MLP neurons of a small language model. Each row is named by its layer, matrix (gate and up: input weights) and neuron, and shows model dimensions 229-420. Each number is 500 + 25 x the weight over its row's rms, rounded and kept within 0 to 999. Numbers have three digits each. A neuron's up and down rows have the sign that makes its largest values positive.
A block is one neuron, or neurons of one layer that tend to fire together. After each block is what it responds to, as a language model described it from the Wikipedia text at the highest values.

L4.gate145:485514492493501500490520511524478475509518556520454518508499517479505491509482499509531517517556523501507501512444488482502446498473588493509477461481502519567495480500564485520448546483508522518495493500504503511509452461522484474507512535494514492504474547526498536542519484523474507481494486497465515531459508522540489511514544504465430517517476524519481483518514539511508531447507522474490506459513527530474476489441480562477470473491478486516549561475498513461459560518527485494470459493521511506463499498491535487503495554507453488484516553525524481507467562451514580504
L4.up145:518507463506477470504517495495493488542495577508534493538494474449487489483474565481508481483498521503456482528523500496540506521495521512501481468484502501480506489493507488510490517471485537495460476512533486574475482495508461523494490519477464542518489517509485544475493533595505496477466485496486522477508536478490510494518549458473528487490477496491474509508488531498479466527462523560472492452519486526462517450500495474515530473478510473530496545529453507522493522499468558478537495495496522484513495531506463520521496487492491542514537498482496479500546502522453472519
L4.gate472:516490495464509512510533491493488502542511501498486487471483491540462508495531452518505478519541484480470459476499510470532534425488496498518527513499506513488513534513483495502539542480517502453493475489522475474457500477477493501510545501532491552540502477524495498512476510514517533507508540498503502519471508527534489537511516500500489442525506545455494526516510538492537534489505537521504511526530503499516504491459477491510488528486526511506493509467516503436509500497511476492483565492461487488465489475499476494528524460502461534485480509496503433480520493502529527504
L4.up472:554531487504498521510529508471551515548535565485534468498501563496497550540522488473500522502457484509466452476529533518499480456528480518551492488517472499473492502530507476521491484443506521508524476536504474512468503458483544490507541518479498515485494506481538479467506449484502514463485546509478489496498526516467500540497514536491516505493494517509520501526462503526549483471494516543462520573531535501516513497492505535507499495500507463470513533463475518509487450497488526472496459531501519519486495512492486551505507466462510509498461512454493492545500498532522515527
L4.gate637:534464531457487461509536469506518504490518489498495534560480493500553459477555508518518517492535481470505506506488498493516519536506506478461461489469467461428556503503451468491485497505506445522478468508488527510508516511511503542521505471497496485480501531507463503512456489525480461518469505490493501518542527511507488541495477463471494500530503546520487501513497486502534470513534490535504485465504472481480477495502502517537500534488501505486493508477487459517488489505548528512517540498522491511462523541475509497502502465515514515487495478507473492544540480514469489463
L4.up637:557519532491483539482533475560497497465531523488494517509518527495501517483493490499525490481497486471544510481527544532535521544516485468498490522482510525455513502496541554517504489529492491539493500511492439514494512510526448475511503493511496530539503466550465520560466503498465491485490460440541517521480484444466535509490496512471498474495509544466489498566492502559501468525499469500498492481503467505495486532447527475516515517526499507520456478468482486481521465485484532482494525493504508476502476487471518546543502486510500457491465507522446483518453480517500517494
L4.gate638:515453485513540501523491527514504486517520484520499497503502522481498486494493501465534480474536495508492500507499527472489467486511482521498532503481453490546527512507465514521475562515495493475531489509483512544492454494503515457501533481531521493480495502480516482500536527515491510487489510530488497530458502514535481493496509494493429459473525506487529573545543483522490485506543503469511481508509511528482484514467517471444543486494500493469514506523525549509471477503518554501500500464491495549501552479474476534517550487523478459503572527534496485486514475436499505516
L4.up638:511429498465477532534504495478516478503498487517525496452524496542503473530481511515450509497507494504503500452536490503506493509524519509478513501479530487502521467498466495500541494495523471537457488506484542492535515484463513492482520497482491487540538529465518526466508477541500492484481554457488467503519519502512451486510523487514496434447519482517496533504521553497491519551533561506517508471475477463479518513476524539491487475522472448532494511527528523460470516537521513517505497483469488521496484497480482566475479511521465483499533494524494523491479519494537484507
L4.gate664:525541520504555490539557566486515515488470499514496512459490484439469514502466445455511483512526498474488498483489486512472467512493509530541503518505514482534488491518465505530505501457523495460491486514466560429492491568513479512496494462463475528539461519537504523507522484481491508546479468457491489488529560523495504528486527503489485517533477484518525525483492535540492489491523502521465445469492510475481491483493503538483490513462493503486506483535491493529525520511479500472485482472450502506502487479487488472504512508532553481458524514474465529535471553536476516509
L4.up664:530537455486507500496511515496482517535520483512531468494550457479512498507461502499521501479522498516499474467532480459508502480479483456480499492481473508497534451487507475508496527533549478452481499501524514501500499527544510573506508472498501492502479492476520513479494496502440561500515508485500482511500530502467478511537520514520469515504461471484518527476484560501491503518509473495492484496461458518509530428480472512469470469485500513516505479491508531543513509526525517479498509430555522512466474515531488492518532510561528494490504548534518478497509514540575464503
L4.gate1157:494522452491476513531474477515455485479508452491500495490520469456523544514508468498506477505498504526540484492499505497518500473473482533512495478513501490492471468505477467507498487567510526507488489472500489484484506492499515526454466499427526493475498490502527586508512445475522515503501496506501524482519480515467465503444506449488500469535487519517494518492476497497511467516512501548508507539511491496486489508479478480479502525507533480496537470498529508519487511497464512486529516507517495548466528451505501525486504535505505465536477490507506506501541501500491488542
L4.up1157:525484510468490464487512486498499499517503504500501503504523496460470444487463511529489509522520505511522517484507540496530511526467472473505491512512548500475518528490501492503474456520442462516493514538540501491437512495556539469484572492524526505513465495484523476474489499512480513477534511525474490485440471491497488492573519481520473493489492505430473480530489535471486478519491518509472470458463499524504559471487525498501506541490505515467506472494510503534500519464509533493532503471459487505491517492517470538479502539469493523472514507472518517520500456462490499488
L4.gate1261:504476474456519494531510485533512514506500535496506478484483497509491502505518479519519513512514517492505498496504505472523535549515516479474503503484501499491523510487480506506497524547524493513533480498459501496482516495467484500490486543447513514496506539525513508502479470503463472477531490466518498485498480496525494467493484509489533489525532493518492511465503520535498517466508492498506468449483485501508508480507430498498493487457514472511494488498510535486528471464480489533506520447477500463446463554538474498482531498501507529475490488500487526428480492483489484497
L4.up1261:519518493469442522489515471499530558498503524472546501480469489523505492532526510461510485494498521484542485506503437514473442485512472496479513491460504503469529527528478516509488518514520492499477472513511492538508538476529515477491481509493485530517463557515448518479489500489538501531522465505489525521513506498450492506490502480498469473470485502479499543463488454494486534513530546470503462492476479525479503565496489505466477519570518489515489495516498506501477507448502524513463523504457496513490514487491516511471496485487524489522497480496509482440502446490518501491
L4.gate1278:498463496456534490524479529470512513534496497481547509492505544491525437442499489523466483500515487523452487502509514458539507498492535484548500504440533505488501539429497521521463563506490488503538477490499519520480515489532497499448553532511476504474540517545485472511478518519505512462543541489511589507479491489507537542478479468472429510492490478507511469487483534490458536514501489487484512527452532494537466466487474474496517467493436502471489476496507501499461515491510529487447501512505518494469537491518460473480512519513483513550522468493490525547480519516487492492
L4.up1278:481476519525505498447524464522513465458437502512449478503543502420489500518475486518510448466509502473504496483489479476521480491464497506507492484523475556520486474534475529540520463473486473541479479498512500494532491467505506477508486510526500496500503502457495500488491459477471490521527493514484531500521509459496462497505513521484457467483468481530502460525518494531503499499493556457529489496530463502554478463517513484529519504495523499508448536482505500469503472471518510497496483502483506521510489516464497527516539484507513525500516491501496450525523465473532483530
Responds to: Table column headers

L4.gate206:503506518521449436494465464508492488436474493526503479503457554487509458504504529505543493512521492492480483474504478488483496500555475461535523444502524500477503499486474526495494520496517510447561496503486519457518489473540497490497494449517464513497514503484531500501502493469522465522517527513505452502523492477480498514535510454494501494517520493443474428522503445476498471504489471476500483512473503494512489530514547519503492492531507557496541516481526463524482546500460551505503540526506502479484527497501455492494513464494538503476474482503520482522461496490467532487
L4.up206:500460532492472524505486477505462464484560488491465512497506493460495510542462503468484506527527540517537500518515535471486524499520509475498488534532488482523516510448484538467471490522501506485472511512460471482507518516467487532448530512468501518498507503482489510458531497481497494477527498511511490472438531421473505509501502524511504481489487523499508475532515529521537472478521501507503521456495514466512497525500459465542520502480501507516497520494465533478488447456458510537505475476489485439494427478516482458509469472493506491536478560464526488472500535493531517495
L4.gate625:479494455488478493523428493471487524493518487488491468486509503481494495457466469549502548507492514514483523501473516535512457493518529532470522502492510487496483567524503454502475505569495493507508501467446502503508530549549500497499532474498522549481523531533481476548479502494531486458520523465485531497495507451509535549477485505466486496518474533464463505526521491540476494494513521528541494515508529537513478554495436496519545487518472511491491515508505536497535477527491517471483507503516494483518498511492470522518527530481488480532546507510472523500520532493474483487
L4.up625:511476490521489473513550492517498494485480524533540500517483513572520493512528561494454509498472498445460493482534478449443502529541489544527510505486503510534459473483503519517513522504540522513512493497473494465509498471521453506464484537502492487539502510508493524519517499477561491468505508534526510498478517507454554505487552494536474490491515518564450469496486494489440485493516505472516547468495531504491497474499515505485516475485458484499492492471474500494512488459514487502472501520501488508529459463498480438468507515485504536478487553465494504511512488513498512499
L4.gate919:476503452492467551519545534509518479531463474499484553517494499440485524493504505471476530494470495543522474456506502492516507492514491515483541466482484528486531503534514481527518503441441522483530485497483465473519444484538520492508507489518484508538462468507492517524506492468474480509542509485473495502517516523490512510456485493508504537495481539504482506493481453471520497475482476498532515493520543485514479549512518481467498482515503515482486452542494532506499525519501537513504488538508467518516479500525485491535485458522456467497509522494442491484489502537499477500
L4.up919:495486500471523453527510514493499492535462521492527526521518527467519512517556468500482523469448547582497522491514499482515516505537478507510505449489460533461504516511504469464506512487508555546489492481518498494535488496501505505530489521507504484523515444551527470503519505494490525491519490547544500445504496499495508483506483535514445522501565477501447479504507492500514481492499456514492461507523547490536513519483527492475495490501551504509523489530495487449524491525460487533471483504477441482527494484527488475445504501505519469512506509472480498509521528515475517502
L4.gate927:485492545498519537522482496461559540535516483499528476536506494500532502472471510549498554550503450496455513501521497561485468539507489541521475507546501497517510449506531541520496563502483515485484512495497480475534497470559499510471513483449508473476523480502482535465507474482510480458512485478529520510522503497496493476506531474523486517508491512486508517518528478514500493549510525517520520482485501477476525466555508472467498531490471534502506488529492468546476475494474509460503498484475473513487510507462530504521507506472520517499492521520473517496503504514529554446
L4.up927:468492532542476478530518510530440521491534458535516517544494525497487498508488521512505512517471516491497507478478528507476569467480503553493500507438496534485488532519481480496528520484434521472467483456509544516530503503492535470460521458502465513493483536494488534482485471477437475508450483524518518489478485529470525463535496515480462427504496515500558507531474461442477495493492435497483515462501501479549473479512526516474487468473511505489498511495466528517529555514488512508553515461505461486465500509488499471457501497496545523488484531518514488511474520480488486513
L4.gate1180:522502512504499509572508502502473489500510532530504511532518478507509516522533470543512553569497533472534500515498440517489522538473508452503470503478516524455512453494510507524523475501501497501481510457454476514515496496502488470494484491473535510506542427506476482516461522541510506526490470476500493451477469495522537524484507518469506475503458494489503496528497489459484490502496525469532488522500485531471493511485484474516510559504520509488509499563508510476538486460504526538505523488475487485494509508507522501450503497519495494520548492492435498474503492484517505506
L4.up1180:482488502506526494569503481499501533530511483492495539499480494487497474555559489516537519508459474488480486459487507507517485541500496457522512526526461475481476496559519512507494487517508506527499530534543534511463516506507499532522522505461534502529524497501524530522454487540520527512499466506478487526478516479518563489474537487488527568499537502464520499555524526512510504519468536485514530551503502499475484447486466543522501515535479496511488492538548485487580491452509508508453512502492482507523482492469526505517537524476496465510487549473455533466463480482479544473
L4.gate1226:443447501510526515520505489510517500512522501460508487514488474494526513521495511478544512525499498475515477515480486497532498492532499513502465523434463461493465480495486506474522510524540522511526503518454473498515542488493485497489500527524495511518482549498491501512450457478472527487470533464500483515521467501493476500447475466503486551501497526514511522502471489517489494497465518469478509502499517492496518490519482502505446524511523471508563475502523507525494471475499475534494522480460500506497509506475490518504541502497502511491485456564464500497495511502483480446
L4.up1226:529496465503487500518517545481524522528495468555510462488536502473510509522483533480453511482483561513488494507491495506471506486491496519514461519515485478493513494484531504524507458499480518479493519472499493497492506469472495508523543482498473515556470500494488539467547493507524518513468489503476569482511475528489496532513528491500466466515476511497514516472479516443435498478509552470505464498475515501524481489527496502505497528486474487492484488482507505540455498525515454493528442502477496473517502495459489498492499477499498504482484462466453509529478537513507523465
L4.gate1247:538465504486567481500501543519549515478542497500481503462511490462451480473507477512491474446499506492511510469468472488519509492477505483495517502461495515490495513496473503511483542493494575504502515543472532412477508479482482496463509488457507509480478450534516498486527521484556502491507527432482541492482530511513462492519492477512502510487500512503508508459521509514521440519485500460529527533483526502488473477496521480513483468476523522469507480513508537506492492504479517516501503533523468511487476486484469490534535508476488504512472466520488520509457568498517474503
L4.up1247:473514534520526523485539491503510512493479547528499531501521529532499516490496510533493461487484520523497507502532436460441481462515521473489466472480466466492497518506467541460517529471522494510513477503506485487523500481480441492530475510515505545496531517494493511495503518519491476515455515457476484492509480521481485507477490515534560513451508491476530502518476521502484475496519482504499487493505524485487567481515503490475479494479531493517535511495505448522493493526524502506497514557504516509508478494482504520468480522545515493516513465489478502476506509457499492492
L4.gate1264:490511480478492493506472494454484488506498490524526468504474513480495530495501519466507554474493499455506506480580480471506520509496492487509460486498482510519510525519492464499493496484521470491511494481490530491511530516521519484494505538524523499500501535531484544494514525476466495512532524514473500498519484488498526523484506495482470491509493475499534467490520496490500489547550507526539546521490516534518475480586532573492486502525465517461483437515533472485509505551514467486480481453510499456538525491543488513503506514481486445573513481458533463495489530510516497480
L4.up1264:499462517479465479491522491574486530510485490480527502476446481504516474498487514488485476549479512480514511492484516487497511494469516514485492516524459504504512500484474479471516525512522559443514541502527482447514521519484493503481529475538514535518495476536492492503498498477489445512532511508494529496495528506503471551451531509543514521468479511446513483473485495509496528465514502439487542513517490475521477512487579541500460489544507497508464536492475504468501552535496526499510523492509500455509479505488549461524476498514487493517448453483511478480493485441510539532
Responds to: Mid-word name fragments

L3.gate268:524563512521502531488515501470542481506524483515483506511517481500500515513475453493484443517471489482503528481500466461534493516476529518480448454458506473464467509480493519461488502490506490530490479534505490513469542490499511502558476509572457494529511508522475522490472478517495511451490510514500443468515516483496539503492510474486505493530500475492455518531520521516486518437501485477499497521510458453500482505488472498483519529517472524499498526501497508497484479474515506464520541495510531479482470519500512484504472503564469523505531470481456552471484535465497526491
L3.up268:530472498549478494499504523496555487508506538469513463509458480500554554532463503465496442497481493484432514474537480451503482474498472500475522538489483491453509493525520500522472523509475518481462518536468502501488525475537518504521539516516474471490555483442508505474538489524532482467542485492502477469501510543538497529498496474484475535506517503508465526521522531499506487499500480513517479545525500503478484498487490501485503535492491493500507456538515503501494472471512512478535527475517527492479492505513517523489503516524508485511528474492464500478526459446450502466
L3.gate718:487496488471549511527538477446506487528537512473504480471532534515532514495511458492531526478497541462511499524490524501483485503525531541530488475471466507500492534504503490512515468511470505517430522530490477527526506510498498520488539505509519502505505472544486500511477517518555535494502510510469512487513482510504456477501456526508461482496451514495482527544485540487490496493472473526495473420508483493498515466523527488441466493490511489500525508490492518470478536484533521468439498496503514533500478509497480503526550460466503508493512454496538447474504516535476483500
L3.up718:522503514509540477518484496508504529508496461500471482468495485483517459446509519480494547518497543497511425497509514500486519447494517539507518501506490566505548480454512506528501527519520528472476485488469548478441480500507513510517499506495505523527485508457467557488482528550572525485496520468492508479472481481472514515505531482514493457487498473483505467525479522478510526494482453522484512515433483524477527497492459490508482477487535447523478503516518538519506492486456534469466501475509468510508521521523495511472492518494479466487446530545496544509484516531464493487
L3.gate722:475484507486498519531522499499518442516476500539497520493525474485506472493476563470560480435498480510553496535490490539531558459471539521521497443481473523497531477481510454467482508548515499482457487485504473531492486488521490475481474493491517462520482521472472507531536503490509490546486459479525478471476478493436480484516477492487498501524497478484504510524516506488449489492521500510503506490476521504457467522470468503461462459475476524516537516508495493485515527490456543497476490491501504502505533493439526535481503516486474505505480469465470503483497510461549463517
L3.up722:511482487442501503541454530518472485520518532495507509499579535486500495507455532458526461490481498518508513502550524469509516491459516504480533491507449484487516479501510516496412454527488502507501507466500490539557535492542478510496522490487514487528477500504451507495471487489469510500444499467459513466502505476498495471498517492496510482501469461498487533476550450466522462497495479487466497520473493499498507547483472513487494510498499547511500485466518566487506518462495547482516481488486515515498518504524503469458509534446475532486470490521529509503530481523538492509
L3.gate769:496494488505467470515493460529489527517502510476513507484499499511465525487553510519528523469535482504536492465495491508482516538508511503464493539547513483537508509483464446489495500450503502498499506509467475483510497470503488514518538514522491500524500470493495484509485546472536496526499505467560539520461491461521468453498493489483439464499495485507525465504525496486487464496485473561499485469512482470527518498482514510505485517544489487504514446555490527489499513517501504470536449477496497468471505535508486455479512483491495539531492481544544532484477517488542556437
L3.up769:520435529436509459464501532476498531470499517516499490460509516509486485479524476472506495460505488534470464489496513491465488482485488514486519460477504546522483553455479450504496445484518529447526504477483489495530502480532497498495487518514497498489485520494516563506435513487517496486476488488452485489508518488487475495498516496494517517530491472503477463493482475494516479508509470491499470516537517537462533499480429520461489499461498471508548479461509484519482484499512499452528499482516515493470511515516486454474487501524501520545531488553525529495480512465467498521
L3.gate820:513527506485512490462463509526478545504490504494495505518480507496474470482501541522520529467520513524490513491482492535508473489502486545476451487456498475485518507495491507514491520463500555475465447515533526493509502472528526451538506544469459495509558452552504485477483527497478489482499512515514463514480471544482439491492506521498487504486520562452502537464479477461500484466476509486523536515483575490526489492465546537506466469517450452466492518563502519479491530536490516485475430461509447496516469534516485465537525531547540516488476527546506533524497479530523449502
L3.up820:527530521497495499517462498522505527515492516504552493527474494520478492501565498496509508455493493511489516495471502490500493477479482461523478483564538510456501497424511510483550503523493527540470496457495503521486495509519510494500508492507500468521524517514509504515471500522459521491511491451509513481548496488543483491492497485482516481452503498503514413508506491487473534540528495509466509495494476481483514535488476486524572473480503494493502541498495512528483491452515457498495511525495451518455460469487523485450488504514542505522488488485541470532485496505469521439
L3.gate871:535483517492559473496517502457539472538487480520480534484485471560492505479576546490548506489551533523485463528502516497465494495497510501498478498531478462469481507487515492482473515541476485540496505519453532469514481511506500534466504510550509509480487520501508471446527525483515480497529495511533517470518522490485497517521574480485472495486493531466498499503523501519498506504510443496518494502465512456540534551493531541490549517518540482506509517494506497533487489522499481498530492504491507484547505477506514502538464519529527490508491547484561546528454506491503522504
L3.up871:498511494476471528486471503511549531485475508551505466546459494537549479440483513478487491495479493543501538467545529470500509535469474519495532442556505521483474491516517512482467478526503479476501496545486503476509512510539522476513500459521481463477500481535504521511502498467452499472551510512485529443429493500539479494500508516490477480485531526514457501526497498532484460492471445517505467456482565475537489474500515552485460491482491479527514498502504513483537520469484505578489442470489457535528538481495523492497514519500535494554521532520482506493515519502529546503
L3.gate1101:487493494532495535491474504456514487478495505467467523533503519511525471487470472476526465494471451523485502510478519442500509538509502482518468527511509499496500497505517500416502510483513485443504474515481503504506526479518468521496534509478498507483502524539535472533541476498510499487504503480454519516518520489475498511444513514480511490463503504482499506426507463525516505513482481502527482464539511498512492498507552460467534480483496524489532486524560511549510488474519500535494486507431519484505513470499479483447510473485522472511479542494503497506516513471555482454
L3.up1101:509472512473545505534468532514526520528519502480469538520487495509534516477512483478479536480474499532496502497536492489478537498510545512486472528468510491472508487444503489448503475516521459485495481475468534489498498485488512484495514511499510471495490505515510530503522505473498452488486496503479547537498479472512508461511494474499485515510492544478516482486492424539479460483505512522535504458493483459484504557509491474524437483499494506557494496458542482483512468486525522517471486515509507514514546472448458502478508462518499519539507514506501560501484530470535485473
L3.gate1111:469504491530558498499467509510512532440479484481471514478473515526555483500502489525479491501473500503504506520517475481496499471497522505491457481499503522502502516498519500463530482501488488481509489515500516484507517489458485477519506503511478513477498550515471518458475491508516494518455494492470507501472516514505488497490502476488512478438474508497482469492503498456448498513469513432494528487503452491492464501465500463534518532518493496483460500498468531521462514551493518546497480504542500503492471497484560488482543501502468521574512507515468539462477466497510463486
L3.up1111:494515487531527516516486450483469518473465481504487518486466514483516524524500522460493518556519527472504460509504490516505501537530488468497479473484446507527511480528487493531490512526499438470506552570534477500468514516503475515496470503493464516469548524535455519509487468563490515502473533484529495493462530451497436486513505495499482513457513486476504501491504455521484450478524487489490553487475546500497507494434525471518459485468465494443510478536488504489496517488499488531527494458506512506524501481515524501524529470539525514496475492499534546456506493512478510487
Responds to: Period after capital initials

L3.gate160:474493462512441499521550515467493482492539528520435501527494525526511510521486528523508522502500466523472500519499480504536484504458475489469471482501487510460478511485511456502515480466522495501493523462538517514503462511510455516532507487516488500493483488529458456465494477480479489532481498520505497463470468499509505529476488473479517467483462493475457469510496502522475502530494487461514495499517512532539460515514444491506520465474531484568482522545487525530533490474470484470528561527484545497498490524513471485470526485494517468501520502481522548492553540497485510502
L3.up160:528494485458519527513453504533496474492486498470528522466505466514452492505518493519520515477497533524553533485497516515505525559486464492473498509492524533496496462561525510479519510489499491528521482459522511488491503481501511503513451532501509527489504463503508503496502512499537517487516520512523515493521502490463481489515502523525488505503470508537490485507465504515492503519549508543526512469535469487517526528514509535551520487482529532509557557499524528532536506535530540488533480487507506435508460519487504490467506445524517561469511519504488495498491487480499497497
L3.gate230:534514431478501516535497502457469481523474508484496489504528509480477500479502485530508508519484512475528543473515519524531490511478521476476527525459477531524468515518525495500485489467492492500494492508477457475479478461464467493473463495474449457505465468522541520486522492457514520512457464513499477541504513467492527477498501476532581495493508484488512512447489452545522481521492501459501470502438502473519466527491496531485503529524522525475512507475487493518505499517469509446517518504535534474486452517491476508483497523453533500532511487448489545527500505491510449551
L3.up230:437485482506516483488496493483519476522538459509469511556537474538497460550495552481504521492443484486495519480527434516507520478546519504458462454504481521548564483489520516498481520461498538550460513507491495511496499522578458487510504583481500573517487544506549467517501543529523530492529512496515490521484463477471507499542498551550529464503500525535493509520506512501489502504491500485490504521543502509533476506483508526518525493485495491501496530495474471495481459509465490553502491498502551485522513442498511463512502496493449498498490481550472513504502516513514504497
L3.gate375:499517514509470530484473462509547509498514500568477478530513490487508449482484543435538493503536472529525541497514436494520502534481520484509521522533513481484454475476492434431528503504519533509507496481566511503518525476478481508505531524525505520525503523516513532471476499540475467463482499476553511518530454532501506497448495498477507530523500523448461504524475524465487471473514515511542447455507482476516459554497488512508478518447473507452472477460527511514535516495485516545528494562534460504519511530485477474509492545508483510481487447520472553485494469514516510487
L3.up375:503482517448467492556509530515530524512469507495506506487482517506507535500503490546516505514478546497482529518523475522489531555538530515515478498506528548524493505567483456491495498492482465476503450430490492464521535467502488491488449477480541507485475511489480533524539476500508525510476473499494510525504508450451477513495497499518514508478468558541482502485507498524450517493511494464522446487497481508521508506500523505528482542481511529492470502495504477502465538507500488497502460485502515529530477492468489507547549501497526486530526492513513498522506498527516485501
L3.gate595:518455460523484484556538503485488475476485507470565534543474544498442521482528497473533542477506455522536487507534507523541486535499524477506481506505497473488486519534488447498464511509538540530547513520520512465502485515474556507482489459518458496466496516485519531512522496479483486494516517482513526466457515503503537494488520491507495460535473477509528471496518530479478489515480467496491480510540519511524535524492487500503463526499478497497485486486466453491484557466528489495524513487494487522499499496500504466495484500502515459512494512490552493515549490493465479515
L3.up595:489519482476465470523491490472491485532530496503510480520463512525454539542477490498546505494487435517540544485521537515469505537518503493517465508530546525511506526532485506461465501495508548509497514510495492522536477528504470515514538473417527537522521496528510508483466505511472482512562495540510496473498521524476523472445503496505480500485500514532519476506512526484466482506474521523482505491458579507486497505513465509496507504466503542527515510485461498516511487499519500492472517512545533490464530446439534550501516493462477498521501492507499483499499520511536519500
L3.gate717:482519537466528483523535479480502477570542487510525509521503470480492490526496525503569475495503499532510492531465533486525508522464501507535479503481500506453489489481507501520482502475491497506492488507528504508456513470521466486467499506541498512507519496493545547514499519469470535522474492482549526481480540487477525493522538535505524585482444486497479504512434538493493496510503477473525498526525498570472467519492521518511494480541516464466475483514506459527482487508499504521487503453480489475518499534498471502552520496530462519505493449482470472497509536554472526488
L3.up717:536473496556520513527497496452528471478484477498484533502462484484520534496477451500532494454450489430534458509499524459470508515484534497470521503490466481508501437484525484497566526468468530508465506458481483485506498508488486485518516475489502505469509505527502528501488492420469502463486500462522489539480482516535523527492492557501486510480487519482494461474484494503471474478546523491490507501465492494511474509486477528506501531475495491512490505491491504486497532489521482460474523493459443503519529481556514505514505484509465482514591517530514509507511521508503495499
L3.gate917:460515551488493484544512498445534471433457516533551506504485520502517536517493514482468533485521472476573504455495517490498511529528514518497449477465484459472515495482507496496514570482520500501510521521491545480514512460488509483511497473518487532482472549509480502495509510519525499488451523474480520512482486542517535503449514491478471489524464500514482488528493485509459499501505517480520499494484512510519465500487510502490478516448480493506473499476494545517510489471525499526498541536465485485498473496505480514496522568495463509490506514495473527506507497514501525498
L3.up917:470528515478487483495525477500487514520509511464448454541522473511544482499456504492541504451497507505549535494515508478476512486447475486550480467489490519520479483460491490493493470486490501492522529528527506553500462491511518497461520505511491502484523489514542520492499453499471494455493496504492504495471514495491501468518471469529489527533483493519504506516456470481493495484507503518492459458500489486538525510474471494488515489463548514494500505473503467500536479457512493521523485532504513502474466526492474531454509497541467497491504499476531519509466491467475527493
L3.gate990:529464506531412486458489529506535507487496474522472508501461491488486512512542518517500527535499503516521504489434471505467544479505524486487509458480534503534540505484495463529533514508574496505515477523493525474475501521533485476483499504507447502544475554466484500509527470484511492508512519481452495535494485537524477516476545489492554493527506487477495518474510515504511525526524535487524508518544558470492456498492485463481497501477456497481551489487519463529531504470498535509501512529476513480462492491452523459528481494481483517502484523552514482505500487496511510432
L3.up990:501491473530479495472516498477496549529528525474488525502523533506484513514539494492497531506512463530514475503473550525547496501476518496492525462494535516508525477514508445548501500498511491481503473472501537541489478522483500539476494491479475485501499487512488506502500505471497488535472508514498499520520491483506485514462517527443521496511480493509533538510527473492466506489537462494519547499515498507533516516459497502504461476493499496523541452486498469540513510485501500469508526501488508514478485483455452497532540472478515518487506494507519510530519512505505502543
L3.gate1071:505492517457495493518509508516472453554495534508482527494488471462526524509511517499514527497518484494517485509531531471522489524542523506532526510546456521497487481492508500531542480519496520500447501437498448466514501485531543503501487482453493529489497529523461518483520454540531472448518500478493495500459509495510517521502493491552484487490517491498455484413471490463472484474528516521496535448543517571484514472503502527539507483481472520477482500525467511558463507515500480487476477464479514528487475482506471493497510479523512533529552491484498472534526503510488535494
L3.up1071:460516489505497498484518503516476509482499494486519533507501492485521493545488497486526500505495492521542502508513524488573480526499521499542528487523474509511467497502495467473524460489526535470468482454474482502526488507503511535533486514448460505471524503520496503510501532474533510485525483487487519510508480543478509517467524435530489459479409439496481471458542472487549468484519463521516540485517485541504460480475511523530496497496486535529483433516477489542508510480472489488526475472522525523513486512509493488504475528506499535483500493454499508438511527479486473481
Responds to: Mid-word name fragments

L2.gate594:497515482473458485483494522498536489477486522459486530488435495450421474484482507563451522514537502505509524504478514487518538500507483495520524529478469520494509452462525458531501474511505511497502525530486529513525488508523512527486457483487472480481473478464489460495498514489491506509477519528484467514526497502480542504530545498488519461502531522519446516516472540508506516484501534485535481482521518518526478533503475472511500505476520502542492527536503539500514528479499475498493520491480511485532510488492498511504534499545527454481510459553518543458525500495479485517
L2.up594:465544453509489488520534511528537523515493528478488511481427523494491510494418482518484535530499467498473513506519473485483520522520492518476529544499485461499509465499516509495475518508507524517460515479486470502524508503494543470495470501553496504524464509528457530491478523496481460516474471528481473538524538512516487478513537511493518509520513505480501500477503554499507497508486485545495495507469516474480549520476516473513516514481506477507515513519472524471495492483435520493507474524541505516466468493513464504506480485506528481499513501522497510478465498548504500495
Responds to: Pop and demographics tokens

L2.gate489:465488491539482542515501489493516484503510514510516473487487482466532537507533482459502488528490473535491486506467489490502527519454498483494480488499533504500492455514527544557502514479482498479526501428509473451485532515499498501504503475475435499508501479480499464484529502521505562531514470481477532504513496538483465463533500459516514498520512513503506483498489480508520531483506479531468503530533498477509479492512509501477499551514503487486524560472477475520490496500494507497515489539483495525473489513526502432518467503492479496484522507521440518511518480465504538489
L2.up489:483496520480492468499514531484504514488517474492513479517533457521482477484505512514485480533455469496507485473496503533532497456497503520500498472538515542475481499470486498457500477529438480486526464481498505523490515498525502492526511463467494469432525530508504521497492465492548533535492518464488515471494517502494489488524530482458517459518483471477494505528484539535477513508494490507487493508525460505521465519499496516529505502494527480539500487496469485547501475524480470460516489533490515494491466529501516489490482494500528476497507492528473522524492493504454525522
Responds to: Position just before names